python train.py --n_head=6 --n_kv_head=2 --head_dim=32 --positions="rope" --rope_base=1800.0 --attn_scale=0.177 --optimizer="muon_variant" --decay_shape="linear" --final_lr_fraction=0.0 --doc_mask=true --dataset="wikipedia_en"
MLP neurons of a small language model. Each row is named by its layer, matrix (gate and up: input weights; down: output weights) and neuron, and shows model dimensions 80-175. Each number is 200 + 20 x the weight over its row's rms, rounded and kept within 0 to 999. A neuron's up and down rows have the sign that makes its largest values positive.
After each neuron's rows, "fires in" lists the words (lower case) most often at its 100 highest values on Wikipedia text that the model never trained on.

L5.gate316,203,142,225,183,204,193,192,185,215,178,202,203,214,219,158,202,197,209,205,188,200,234,228,206,166,210,217,171,213,208,195,156,208,219,210,187,220,235,188,199,210,171,219,195,176,196,239,212,206,195,204,220,169,167,169,211,208,181,250,192,204,172,206,207,193,192,138,169,214,198,193,210,181,174,209,223,200,213,197,226,188,162,187,195,175,206,208,210,189,219,205,209,159,211,192,203
L5.up316,211,208,204,191,162,164,230,221,196,202,234,214,178,189,197,186,199,167,206,207,197,185,219,209,217,218,208,226,217,203,223,211,175,192,221,187,212,192,199,218,254,182,199,202,156,192,180,238,189,176,228,217,215,192,191,231,166,164,212,194,204,182,163,244,202,189,181,189,158,187,193,201,233,182,182,204,209,182,166,195,170,197,219,244,196,207,212,202,216,193,189,210,187,192,221,190
L5.down316,167,238,130,256,202,197,184,170,198,216,234,190,180,218,233,232,202,182,182,200,195,218,179,174,200,180,193,227,183,195,213,208,229,179,221,199,210,191,209,197,188,215,220,182,177,192,200,198,218,178,197,182,202,184,218,219,197,206,185,224,195,238,185,188,163,178,180,211,186,212,183,182,215,188,198,195,185,186,186,215,198,200,219,213,220,200,189,221,232,198,213,203,230,174,225,198
fires in: "his", "the", "of", "nothing"

L2.gate589,210,197,213,187,222,225,200,196,170,204,186,176,174,194,189,203,192,198,196,198,202,210,180,223,178,209,193,222,150,211,203,166,206,179,230,194,174,178,191,233,238,201,209,187,199,211,167,175,212,203,194,234,189,199,185,230,194,182,176,206,212,224,157,197,232,229,184,206,202,193,229,214,225,196,217,218,176,239,144,244,189,228,208,200,193,210,192,208,229,205,223,185,213,203,171,203
L2.up589,221,176,234,228,211,191,226,235,193,199,170,189,208,204,181,208,202,180,200,193,203,189,216,208,205,213,197,206,217,249,255,172,177,201,215,190,188,196,190,174,208,195,220,185,201,199,208,216,201,227,202,217,173,204,174,223,186,196,203,201,208,188,175,183,208,188,218,222,182,194,203,191,224,188,209,177,179,154,177,191,197,189,189,190,197,204,212,202,162,195,198,194,201,181,177,197
L2.down589,218,204,196,238,189,215,171,185,221,169,175,209,223,219,191,277,208,171,181,217,172,217,197,176,207,173,220,201,201,192,212,188,200,204,190,208,184,188,189,208,185,196,231,213,184,189,215,232,173,213,223,198,139,196,191,188,221,197,197,231,180,191,205,219,212,170,192,192,191,201,180,236,189,194,182,206,205,186,213,205,168,169,178,218,213,212,190,206,185,217,175,224,192,187,203,185
fires in: "to", "will", "would", "must", "came"

L10.gate225,188,216,239,192,168,193,176,167,188,153,165,219,170,188,173,210,195,185,224,185,198,193,168,187,185,191,217,223,154,205,201,181,164,213,164,223,205,192,223,187,196,205,210,211,215,226,199,198,166,197,182,196,193,197,242,190,192,214,193,184,209,217,207,232,207,201,189,227,235,192,172,187,194,233,183,220,204,209,218,189,206,173,226,217,190,192,201,219,211,187,214,214,164,195,182,205
L10.up225,193,175,202,212,233,203,186,212,234,213,165,214,192,175,215,220,191,207,232,215,191,198,210,207,206,178,211,206,207,180,199,190,197,205,161,205,209,205,225,229,214,202,186,174,220,224,204,215,165,179,223,179,209,179,154,167,220,215,184,215,135,161,188,173,203,175,202,188,198,189,149,180,168,214,170,210,237,216,201,190,197,190,202,173,165,219,186,190,198,206,187,237,169,232,240,194
L10.down225,210,220,178,191,183,184,194,217,168,181,187,209,206,186,218,224,226,195,224,220,196,205,196,198,197,244,178,212,194,224,208,187,193,208,222,177,229,225,218,180,192,236,197,214,234,176,216,198,172,200,198,233,196,201,201,208,180,159,163,221,206,186,172,195,180,232,200,212,177,165,203,233,239,211,201,194,147,180,232,219,218,215,186,217,195,193,171,201,212,191,207,201,191,186,188,186
fires in: "with", "at", "took", "without", "brought"

L2.gate75,212,188,201,211,228,177,232,209,179,167,247,234,192,182,215,225,198,187,207,246,210,199,187,193,182,169,198,199,212,221,193,223,214,210,221,188,179,176,240,214,226,218,213,222,204,157,195,182,198,206,176,190,212,213,171,171,228,185,176,222,210,177,213,190,188,175,191,203,230,172,164,191,196,214,194,208,171,213,236,195,192,204,198,185,207,195,233,183,176,212,208,206,167,176,222,209
L2.up75,220,225,163,199,190,162,226,205,200,203,221,175,201,201,204,192,167,187,170,204,226,189,158,171,226,210,202,176,226,220,206,164,216,214,197,177,208,206,207,223,195,188,220,236,197,229,179,243,209,176,175,205,212,182,203,171,226,212,198,206,190,219,201,190,213,187,196,151,236,181,190,180,181,223,212,224,195,183,240,195,231,213,208,174,174,198,210,217,223,191,198,187,168,162,217,208
L2.down75,218,220,189,191,195,195,194,192,204,208,202,219,200,226,228,232,202,183,174,212,196,190,176,235,199,210,198,204,235,201,186,175,228,200,211,200,185,227,221,199,176,172,226,221,222,194,222,187,136,244,186,177,202,187,226,182,202,220,201,206,203,203,217,196,191,213,175,189,222,194,195,184,212,216,192,190,188,182,180,190,238,205,230,208,198,243,202,191,178,205,214,201,202,215,218,184
fires in: "at", "for", "by", "against", "with", "fontaine"

L10.gate724,173,207,225,226,207,179,188,182,188,168,213,223,211,203,186,193,186,229,175,238,220,163,208,217,191,209,169,203,239,196,176,191,212,211,206,188,188,185,203,183,217,212,194,222,198,199,200,201,200,212,210,210,181,243,179,195,205,205,209,205,232,230,237,197,170,187,233,198,245,190,181,182,188,217,184,213,183,137,182,224,190,175,194,191,198,180,214,232,229,201,225,200,194,207,202,174
L10.up724,170,176,218,232,212,177,197,155,206,174,216,205,165,224,200,195,224,204,174,202,176,189,204,183,209,196,173,187,202,199,190,177,208,209,208,199,217,235,205,180,220,203,247,201,207,206,185,226,219,199,195,187,203,200,186,212,138,231,219,186,231,201,212,220,204,222,174,210,199,165,207,191,209,180,178,249,206,210,195,222,216,195,205,178,203,202,192,216,208,209,203,216,186,200,200,201
L10.down724,162,178,216,173,174,204,196,181,181,182,223,206,177,189,197,221,172,203,171,224,206,168,204,199,202,226,201,209,216,185,190,198,212,214,215,201,199,207,218,184,206,212,178,159,203,208,235,218,216,187,204,167,200,221,160,201,194,184,187,189,222,230,230,206,196,214,214,191,189,177,170,158,202,196,175,192,185,163,217,185,201,179,168,217,197,187,227,204,196,188,212,171,185,221,199,204
fires in: "an"

L11.gate71,209,164,186,214,190,216,219,227,209,214,206,165,205,204,181,240,214,198,228,204,215,233,212,193,216,211,218,221,234,176,188,210,208,212,202,195,172,171,207,212,213,187,211,218,160,199,190,236,197,171,206,211,191,190,155,198,183,179,218,198,219,200,199,192,185,226,207,193,201,207,188,214,204,220,244,172,183,241,211,202,184,201,215,203,185,190,189,179,183,246,211,181,166,211,184,204
L11.up71,170,186,162,203,200,217,199,185,211,212,196,192,188,218,177,221,189,243,248,224,196,194,171,184,182,174,212,201,169,162,214,160,227,214,192,192,174,200,201,169,208,181,209,181,206,201,184,164,185,223,194,193,220,199,184,197,178,184,175,220,188,195,223,186,185,199,174,204,211,204,183,187,202,227,247,169,199,193,184,226,166,179,198,211,200,190,193,204,156,176,212,182,179,192,178,211
L11.down71,200,200,222,279,234,214,203,205,184,192,177,188,183,217,190,179,205,183,201,235,211,183,191,194,186,187,228,224,185,195,207,183,232,171,176,195,177,211,239,174,202,175,186,158,177,210,191,159,154,195,208,183,195,214,209,198,216,183,221,205,198,203,206,198,184,211,206,196,239,198,206,178,208,184,205,203,184,198,180,185,187,197,192,191,223,214,183,198,182,239,211,181,220,211,200,207
fires in: "the", "its", "his"

L3.gate617,241,202,185,227,172,199,197,177,167,211,211,218,186,204,160,197,200,252,182,225,200,182,198,242,177,196,175,173,174,172,188,185,176,203,208,178,218,225,217,180,225,222,187,212,177,230,184,208,232,189,208,194,181,221,202,177,183,184,186,175,236,213,217,198,197,156,220,211,182,197,207,201,168,194,160,196,184,201,178,210,186,228,196,199,239,196,196,200,239,181,190,190,176,210,203,194
L3.up617,190,219,196,190,201,160,164,225,209,214,221,224,226,200,176,208,232,196,202,208,265,216,221,160,220,192,182,172,225,190,182,212,204,185,212,175,201,179,226,219,179,210,227,184,201,223,161,206,197,207,208,230,184,209,239,226,190,233,224,200,202,230,226,206,209,209,161,189,187,195,198,192,193,201,196,165,157,210,217,248,223,208,203,167,213,204,183,274,184,201,216,193,191,176,187,208
L3.down617,162,228,193,241,151,202,207,206,201,215,214,220,198,161,191,222,174,240,142,208,221,175,184,177,191,227,187,224,235,187,247,199,201,192,211,182,207,237,196,199,201,199,189,195,200,217,222,188,259,185,172,227,207,223,204,182,199,191,239,203,217,206,224,219,206,179,200,182,173,216,230,154,224,176,181,225,216,174,205,209,190,198,154,178,227,187,198,187,201,195,199,184,206,229,199,214
fires in: "an"

L3.gate309,219,217,221,229,210,187,179,216,191,215,184,216,203,193,199,212,221,219,172,253,223,193,167,209,200,224,227,201,177,223,175,218,172,225,215,211,192,162,209,212,230,194,193,193,217,189,192,208,204,175,173,208,204,190,164,212,208,186,188,215,186,185,171,195,221,232,204,188,244,186,212,231,188,210,190,179,191,231,183,235,213,188,191,206,195,216,227,195,212,203,207,162,209,204,191,199
L3.up309,211,198,171,219,166,219,171,204,160,227,205,219,206,167,204,205,187,187,186,230,187,182,200,192,145,220,226,210,213,187,179,214,209,220,215,181,204,230,200,213,215,191,227,196,207,145,204,211,221,200,227,221,207,200,222,184,225,191,201,180,211,205,225,194,233,217,242,223,178,208,177,199,219,198,251,209,186,217,216,170,227,205,206,192,177,238,179,194,247,219,229,179,205,224,203,189
L3.down309,205,204,207,172,202,222,215,202,213,212,202,202,214,221,194,226,219,200,214,225,200,198,181,187,185,214,219,178,230,206,188,168,197,162,217,199,200,213,200,192,205,187,224,192,224,198,195,212,194,197,192,195,199,248,176,238,205,205,197,169,211,190,189,191,200,197,189,204,182,215,213,199,202,215,164,186,195,188,193,235,227,202,203,189,205,221,223,172,221,219,172,179,230,203,211,186
fires in: "to"

L2.gate458,211,223,203,228,261,197,212,194,211,188,202,198,218,198,181,173,198,234,212,186,185,216,210,218,184,201,200,208,202,235,215,202,207,178,208,185,229,191,171,189,197,206,198,207,234,190,184,174,204,189,189,222,197,191,208,216,203,190,223,222,208,162,187,218,173,198,187,201,210,195,200,221,187,186,196,216,215,196,216,209,176,223,199,142,183,163,203,212,152,229,193,227,190,177,168,183
L2.up458,185,207,217,201,231,162,193,182,210,199,179,167,237,154,186,211,198,237,188,185,201,223,215,193,188,202,230,208,222,202,197,200,214,191,203,216,166,223,184,187,170,194,205,191,208,199,183,189,187,205,196,155,198,180,181,197,211,208,218,248,216,224,196,178,195,207,229,193,209,202,171,211,221,215,196,186,226,175,215,175,191,185,196,185,196,171,196,163,169,227,210,209,210,188,181,167
L2.down458,234,171,203,260,146,208,182,196,196,227,190,215,215,200,231,260,191,186,187,233,235,197,211,186,222,209,192,188,173,184,200,183,197,207,189,184,166,213,210,208,176,184,221,218,216,196,216,202,201,223,218,225,210,207,211,194,236,210,188,166,192,221,195,186,205,211,184,192,191,216,178,178,203,207,228,193,198,210,206,210,183,184,183,200,218,209,219,183,191,209,192,164,220,220,182,230
fires in: "had", "would", "were", "appeared", "award", "was"

L9.gate4,172,215,210,185,196,195,182,251,186,202,217,205,193,153,187,240,214,183,198,204,206,192,203,182,214,180,198,210,201,186,187,173,245,208,187,213,207,194,244,225,212,225,199,191,200,179,184,210,198,179,175,221,193,206,216,228,260,206,188,222,175,202,170,189,198,199,202,182,175,199,199,236,216,233,201,202,190,226,175,196,210,212,231,194,195,180,195,228,225,200,181,206,190,207,207,203
L9.up4,204,196,156,178,207,216,212,202,198,216,203,225,202,180,219,231,203,190,189,178,182,205,209,168,182,200,153,197,185,192,246,181,204,214,199,178,239,229,203,214,189,204,209,215,194,177,202,230,199,181,198,205,204,188,222,195,214,203,183,211,171,189,170,226,216,176,181,207,218,166,177,204,196,200,185,182,189,164,204,197,182,215,221,189,201,207,207,208,147,167,169,179,159,238,219,187
L9.down4,199,177,205,203,183,220,135,201,203,193,176,205,176,174,207,239,220,200,231,192,166,224,166,192,211,179,185,195,189,193,207,210,215,195,177,188,178,206,224,242,200,199,190,200,194,170,191,199,186,174,168,206,199,171,207,201,219,188,196,199,180,193,226,203,217,196,178,188,189,195,204,190,194,229,202,185,205,200,194,182,222,193,214,183,209,170,175,189,203,178,193,200,192,223,164,188
fires in: "at", "atmospheric", "from"

L5.gate470,201,237,213,218,214,221,191,233,190,207,170,167,198,191,207,196,208,162,175,171,195,168,216,216,213,214,225,201,226,173,181,212,206,224,208,211,168,205,218,216,199,214,227,149,191,201,206,188,239,212,185,215,176,228,227,223,190,196,188,175,210,178,225,238,230,197,212,206,220,179,216,228,170,218,212,185,208,176,178,207,194,209,223,234,192,191,222,188,169,230,164,165,206,199,208,206
L5.up470,216,203,200,180,220,219,167,202,153,186,184,210,224,195,181,215,202,187,212,192,223,237,166,225,181,171,193,201,208,156,195,221,197,210,186,169,180,211,227,191,204,199,231,216,195,167,212,194,153,193,183,209,177,189,179,196,193,194,184,208,202,175,232,228,225,205,227,205,203,165,218,204,177,192,214,193,187,205,178,224,239,190,187,206,228,209,191,195,176,208,203,181,195,200,202,184
L5.down470,210,175,167,232,203,224,235,213,209,240,220,210,195,209,181,191,198,177,199,181,199,256,211,192,183,209,206,224,180,212,185,225,227,221,171,196,197,188,199,202,200,177,177,197,200,248,248,188,245,171,223,170,169,194,195,155,212,232,182,170,165,208,189,182,220,209,194,215,214,200,187,207,201,217,200,178,200,202,189,214,216,206,200,245,175,197,179,197,206,231,220,199,241,213,183,180
fires in: "he", "it"

L5.gate607,246,166,188,194,196,218,190,197,198,163,202,184,215,174,185,219,189,213,175,195,184,199,187,168,200,203,186,215,194,183,202,195,220,212,163,200,162,168,192,210,205,221,190,206,205,205,193,177,224,233,198,198,231,192,141,181,171,205,202,194,225,210,225,193,183,188,193,222,165,208,223,191,193,188,194,227,197,189,201,233,224,227,205,217,207,185,182,221,168,230,173,208,180,194,179,214
L5.up607,213,214,182,180,192,190,190,240,204,166,219,190,189,216,185,172,208,221,204,221,223,214,157,196,164,242,201,230,204,180,163,226,205,185,240,196,178,226,172,191,184,208,200,218,203,198,208,166,184,212,140,201,214,200,212,222,191,203,199,199,231,214,207,195,186,193,217,187,223,203,202,199,226,233,192,232,212,190,162,212,224,191,235,199,206,216,205,215,202,218,199,203,190,237,196,189
L5.down607,194,195,173,217,192,191,194,212,166,210,198,193,203,184,179,183,180,207,189,210,217,219,189,256,183,209,202,214,208,178,178,223,244,192,211,196,155,196,205,184,198,208,182,202,198,232,202,143,215,199,233,183,231,195,179,207,182,208,201,194,197,192,206,206,203,204,176,188,206,194,208,195,186,189,209,217,190,218,181,188,239,226,234,186,177,225,187,220,195,220,156,175,171,214,180,141
fires in: "i", "ii", "iii", "appeals"

L9.gate708,195,142,188,226,195,208,204,185,202,228,232,204,163,231,214,205,198,186,202,228,221,203,186,215,225,233,189,203,224,211,190,174,209,218,177,216,204,182,222,195,218,216,177,153,220,191,188,153,207,214,224,222,202,219,189,162,195,203,215,217,176,194,176,177,229,211,186,199,196,194,204,201,205,205,218,152,221,229,178,218,190,169,202,213,224,197,190,168,215,216,245,182,191,178,227,194
L9.up708,194,197,202,180,169,223,229,207,180,182,242,193,165,221,187,191,221,201,227,218,203,210,209,188,195,195,229,206,198,187,217,190,204,206,193,207,183,186,217,195,202,189,220,180,208,202,245,210,206,229,213,173,205,195,203,212,234,183,200,224,213,187,190,159,210,199,186,160,191,202,212,193,164,207,270,220,219,220,196,215,168,193,202,172,208,216,214,201,191,196,237,167,197,198,185,191
L9.down708,163,236,169,230,212,211,181,193,160,195,211,170,185,181,196,190,181,232,205,236,200,174,209,221,182,190,192,223,217,175,189,201,233,232,221,211,198,194,209,198,203,222,202,207,214,249,186,173,181,164,175,214,234,209,213,203,200,223,198,199,214,182,188,197,217,188,210,210,185,210,183,182,200,234,237,178,184,209,209,203,183,170,200,224,166,204,166,210,217,223,218,194,175,206,185,193
fires in: "the", "to", "as"

L2.gate301,220,218,200,227,193,219,177,211,204,189,161,170,204,201,198,184,201,189,191,200,201,204,188,172,202,191,174,207,207,167,175,198,182,233,195,218,197,191,204,205,182,204,207,229,192,180,232,222,213,192,219,183,171,147,167,204,181,215,185,221,211,223,219,215,203,176,189,207,198,195,191,204,196,201,229,203,230,188,189,177,188,248,212,217,177,174,160,198,218,192,191,162,207,180,225,207
L2.up301,187,186,213,199,241,202,186,174,226,190,216,188,212,168,197,163,187,182,172,216,216,177,193,170,201,171,224,224,211,176,188,193,192,180,181,171,218,161,227,197,187,193,160,198,216,228,162,236,220,212,163,215,189,209,195,207,205,216,195,220,228,163,204,199,210,228,204,180,223,179,213,208,226,207,197,170,184,223,187,205,215,219,219,183,224,227,178,189,211,205,194,207,208,186,198,205
L2.down301,185,243,229,193,209,206,176,203,199,190,213,193,194,197,229,172,223,229,190,205,212,176,165,204,175,171,178,175,181,221,193,187,218,193,211,206,204,213,243,206,189,215,172,207,183,235,197,176,212,220,211,226,231,167,198,231,171,200,201,229,204,178,204,207,206,194,193,201,158,206,204,213,199,218,216,194,217,210,187,218,213,213,204,225,185,188,182,229,217,176,221,184,203,183,216,214
fires in: "at", "of"

L10.gate699,208,232,205,220,187,164,202,198,198,187,254,214,200,210,213,198,207,230,198,185,225,230,198,181,181,207,237,204,226,227,207,200,181,190,219,217,190,181,184,202,198,199,181,216,183,199,200,182,178,202,193,246,176,205,179,240,179,165,221,165,194,218,195,183,237,209,197,246,195,202,198,192,215,197,208,212,193,182,187,192,241,210,214,234,193,212,209,178,184,154,157,217,194,201,224,201
L10.up699,194,205,176,170,215,183,215,211,224,208,195,204,211,208,218,217,215,203,207,221,184,180,191,234,182,224,215,219,191,221,216,181,192,170,188,151,191,194,209,206,187,231,183,222,185,229,209,203,217,208,191,198,239,177,162,213,211,183,191,207,211,143,195,214,222,205,202,194,222,216,222,189,163,212,206,199,177,207,204,213,171,232,214,235,224,202,193,189,221,199,153,227,194,162,210,211
L10.down699,173,237,181,181,195,236,189,251,193,216,192,199,202,207,175,215,194,202,197,188,177,208,234,191,173,177,236,202,209,207,235,176,204,187,210,194,204,206,174,189,219,203,202,198,227,232,177,179,207,180,204,220,146,187,207,184,229,215,201,225,218,174,224,220,186,249,223,207,217,226,162,227,195,191,200,180,206,184,211,221,181,180,206,179,166,202,218,205,207,191,211,221,203,214,199,205
fires in: "john", "of", "william", "thomas", "edward", "henry"

L2.gate404,195,178,211,218,144,219,164,231,198,214,210,192,218,213,212,151,201,186,194,220,212,187,205,234,206,230,192,162,199,198,171,134,234,237,175,182,198,225,196,225,197,224,225,202,197,184,195,182,223,218,208,198,198,206,211,170,229,195,181,199,189,195,178,168,193,178,189,162,221,185,224,179,206,195,193,221,240,214,204,215,222,195,182,186,175,213,185,220,205,208,218,200,181,225,208,205
L2.up404,207,204,178,161,225,232,229,194,188,186,169,211,194,187,189,247,191,238,195,235,172,155,234,191,180,191,208,231,230,218,192,189,213,207,186,192,195,220,166,220,205,219,195,183,208,229,209,216,223,212,163,208,195,211,187,183,194,206,196,216,206,189,180,183,195,231,198,177,233,170,196,191,179,223,198,191,182,214,201,217,176,231,166,193,210,223,228,192,202,182,195,245,200,166,215,212
L2.down404,195,220,195,218,189,175,208,221,177,212,189,196,166,247,214,159,200,184,178,237,214,273,174,228,216,208,186,177,159,174,217,189,221,197,181,206,194,181,203,185,220,210,208,221,175,195,212,178,202,219,194,174,190,185,225,180,155,200,234,195,194,189,189,207,200,168,211,245,203,171,211,194,215,197,225,191,224,175,194,212,227,195,225,209,223,211,195,185,191,184,202,226,189,208,201,187
fires in: "of", "group", "atmospheric", "poetic"

L5.gate256,218,212,214,175,182,186,189,196,208,189,167,189,215,213,153,199,163,207,190,230,198,202,159,207,219,195,221,201,143,175,170,184,210,203,164,198,226,176,216,171,188,213,175,185,223,223,185,227,181,209,193,225,227,198,173,202,203,196,182,245,178,232,202,213,175,164,191,216,215,221,208,188,206,223,221,199,184,163,214,178,188,202,212,214,228,221,211,224,202,242,204,217,185,204,214,184
L5.up256,208,205,259,172,195,178,193,207,216,183,201,207,197,212,152,197,179,174,192,190,210,232,220,184,202,190,173,210,207,226,203,183,219,180,203,215,165,161,206,180,206,198,237,205,187,227,225,213,211,239,172,240,173,191,205,212,189,213,218,233,166,189,207,215,175,233,220,188,186,178,200,199,190,164,225,181,212,203,226,177,199,211,171,208,189,219,236,236,221,193,191,176,195,202,177,198
L5.down256,194,217,196,256,184,169,205,185,210,223,208,198,209,197,192,179,195,205,157,206,191,194,210,204,199,230,180,189,220,188,186,210,216,195,185,219,199,202,206,139,174,194,217,210,188,209,190,199,189,193,252,185,201,154,213,159,185,209,209,186,183,220,236,164,195,192,215,199,211,239,173,197,251,182,180,210,173,178,184,201,225,174,167,185,210,177,236,218,216,225,204,208,232,179,214,226
fires in: "of", "de", "for", "historische", "für"

L5.gate400,201,216,219,189,214,165,172,229,173,179,174,224,221,237,196,223,227,199,175,218,161,229,240,193,168,193,194,219,202,201,214,212,212,218,228,184,202,218,198,184,214,200,211,182,200,206,175,187,217,198,179,230,184,190,169,193,213,175,188,157,219,187,227,196,202,192,234,181,194,174,193,200,199,204,175,222,217,184,210,202,181,204,201,189,210,219,216,210,204,236,177,210,196,240,185,175
L5.up400,204,236,209,209,231,242,210,211,182,170,171,197,201,162,175,220,197,187,182,181,217,181,229,209,197,147,216,159,214,205,236,205,214,220,180,213,229,212,214,212,212,209,179,207,199,232,236,194,201,191,186,190,215,190,195,154,212,228,205,204,192,203,212,208,209,201,195,149,207,196,193,195,186,210,200,220,176,171,186,200,200,217,179,204,211,168,189,193,206,176,216,222,214,177,215,181
L5.down400,186,197,223,221,225,216,200,208,186,176,202,225,179,178,191,177,210,184,210,195,194,169,219,216,230,188,207,183,207,244,193,208,204,198,192,217,194,214,182,195,221,162,244,217,194,206,210,206,260,218,151,163,164,169,170,213,198,199,211,183,201,219,187,179,185,209,198,171,206,195,195,174,209,217,183,248,219,179,179,239,227,230,177,186,215,196,223,185,178,205,210,203,191,183,206,160
fires in: "he", "she", "t", "they", "don"

L4.gate589,215,219,190,201,230,190,166,189,186,204,195,198,191,182,230,226,205,191,193,178,192,176,234,188,199,191,240,220,227,208,219,223,198,165,219,211,208,210,225,220,191,238,179,187,190,182,194,204,199,189,209,199,206,194,209,190,198,199,213,201,196,273,214,230,206,168,221,208,197,233,199,208,213,221,186,215,193,155,216,218,179,202,209,191,185,194,221,187,183,217,254,209,190,160,216,168
L4.up589,180,213,198,174,209,190,182,208,191,207,192,202,240,197,200,207,218,172,168,161,211,201,207,238,213,192,178,157,209,197,188,200,188,204,192,188,213,246,197,214,201,207,249,219,213,202,232,206,206,206,170,186,190,196,204,189,208,164,208,234,191,218,234,220,195,190,217,219,219,188,176,210,176,187,211,189,190,164,188,208,170,216,197,173,175,191,236,191,136,232,203,205,225,186,173,208
L4.down589,212,210,184,210,160,161,192,176,205,183,198,203,200,178,170,210,215,197,203,153,182,229,203,214,200,182,199,179,193,232,242,182,215,203,199,168,182,207,197,176,203,162,204,190,226,204,172,197,194,199,182,211,184,240,160,211,162,225,230,226,191,191,192,178,182,213,209,203,223,220,204,195,193,217,207,211,211,187,206,210,196,190,223,180,198,191,207,210,178,214,202,196,173,194,207,218
fires in: "it", "he", "they", "have", "there"

L2.gate586,191,166,215,221,190,179,197,236,216,193,188,222,207,209,159,202,217,190,172,200,213,190,181,208,222,225,203,185,172,191,189,189,207,214,201,207,198,149,214,199,207,228,194,212,211,184,209,220,197,211,196,200,193,187,211,193,181,190,214,219,188,232,200,179,184,220,247,184,196,207,192,233,225,189,224,234,219,195,211,225,185,191,201,217,200,235,206,195,209,225,178,189,206,203,214,205
L2.up586,205,180,236,224,208,205,171,202,193,192,198,205,226,181,208,179,216,181,203,201,189,216,208,219,190,228,216,197,209,186,227,200,192,251,169,186,209,190,194,212,219,196,238,204,195,201,205,239,192,192,180,187,176,213,222,175,175,187,210,234,217,209,197,196,228,207,248,192,206,204,196,251,233,188,236,224,175,186,209,232,194,234,211,212,169,196,203,210,216,223,179,219,180,201,207,182
L2.down586,240,210,220,247,190,200,192,214,214,197,204,168,201,195,197,189,178,206,177,189,147,208,209,204,196,189,188,149,201,215,200,191,202,201,245,211,190,224,205,207,207,216,216,186,224,200,222,189,213,202,218,202,203,216,166,187,236,217,213,166,198,205,195,212,191,236,224,186,202,193,225,207,211,172,223,175,169,176,180,205,205,216,154,167,195,201,184,201,186,225,212,199,206,202,243,254
fires in: "to", "of"

L10.gate361,221,191,203,190,189,196,223,202,209,161,204,207,189,234,234,236,215,225,208,284,239,239,187,204,208,228,228,221,198,171,229,200,208,193,197,198,182,192,237,207,218,225,203,197,220,205,185,202,193,192,221,192,201,203,191,190,196,199,170,219,190,187,190,258,166,187,206,183,171,188,184,237,181,218,214,191,212,190,171,212,230,194,199,181,210,196,208,150,167,215,201,186,175,141,189,192
L10.up361,186,189,175,270,166,206,200,176,204,226,200,226,196,195,207,210,201,195,184,178,228,235,205,146,171,221,201,226,196,203,213,210,204,213,199,197,208,174,206,190,214,211,194,199,194,192,158,204,215,249,189,191,184,197,188,212,183,168,181,191,182,185,189,158,202,212,179,198,196,178,214,184,179,248,190,176,201,191,198,195,188,201,192,213,168,204,192,172,239,176,220,191,184,162,202,203
L10.down361,184,223,217,266,185,230,212,193,191,198,233,208,213,202,183,177,179,173,212,268,200,212,203,198,182,172,229,175,193,201,189,182,189,257,225,195,197,202,195,197,187,238,213,238,215,196,227,172,234,220,197,202,191,220,193,190,212,214,197,180,220,200,199,216,252,217,223,236,193,214,212,210,225,173,215,200,217,192,203,185,194,204,173,214,192,226,189,217,227,197,177,216,192,215,223,199
fires in: "a", "the", "on", "of"

L4.gate659,213,197,199,198,203,186,221,232,216,196,215,222,188,204,215,190,189,210,185,217,181,193,176,209,179,226,223,244,173,222,181,220,229,222,191,187,203,200,202,182,215,228,221,221,207,232,166,164,238,214,193,207,228,168,201,176,175,186,193,228,200,202,174,222,207,195,196,154,195,218,241,186,206,214,182,228,193,201,198,198,193,179,173,204,176,208,192,185,196,199,247,208,149,202,210,191
L4.up659,191,221,199,232,181,231,210,199,205,188,191,227,216,197,204,191,200,205,217,198,197,202,217,195,197,191,254,209,206,214,210,227,183,222,200,172,221,199,207,187,226,197,199,213,211,214,151,177,219,185,218,229,193,229,176,241,209,196,195,202,178,181,212,199,232,228,187,180,205,182,247,226,228,214,218,207,162,210,172,186,192,205,180,183,172,203,203,208,190,208,204,247,191,182,242,191
L4.down659,168,235,178,153,200,212,203,206,199,203,208,187,199,160,205,210,230,168,188,248,207,194,197,198,190,202,205,160,197,203,211,202,222,205,190,201,184,169,166,204,178,221,205,219,199,177,239,180,203,197,184,181,219,186,230,227,199,198,207,184,216,184,187,223,227,216,180,207,193,182,197,190,240,177,180,182,227,211,184,238,226,213,236,244,225,168,188,219,220,198,205,209,208,197,168,196
fires in: "of", "and", "on", "to", "the", "climate"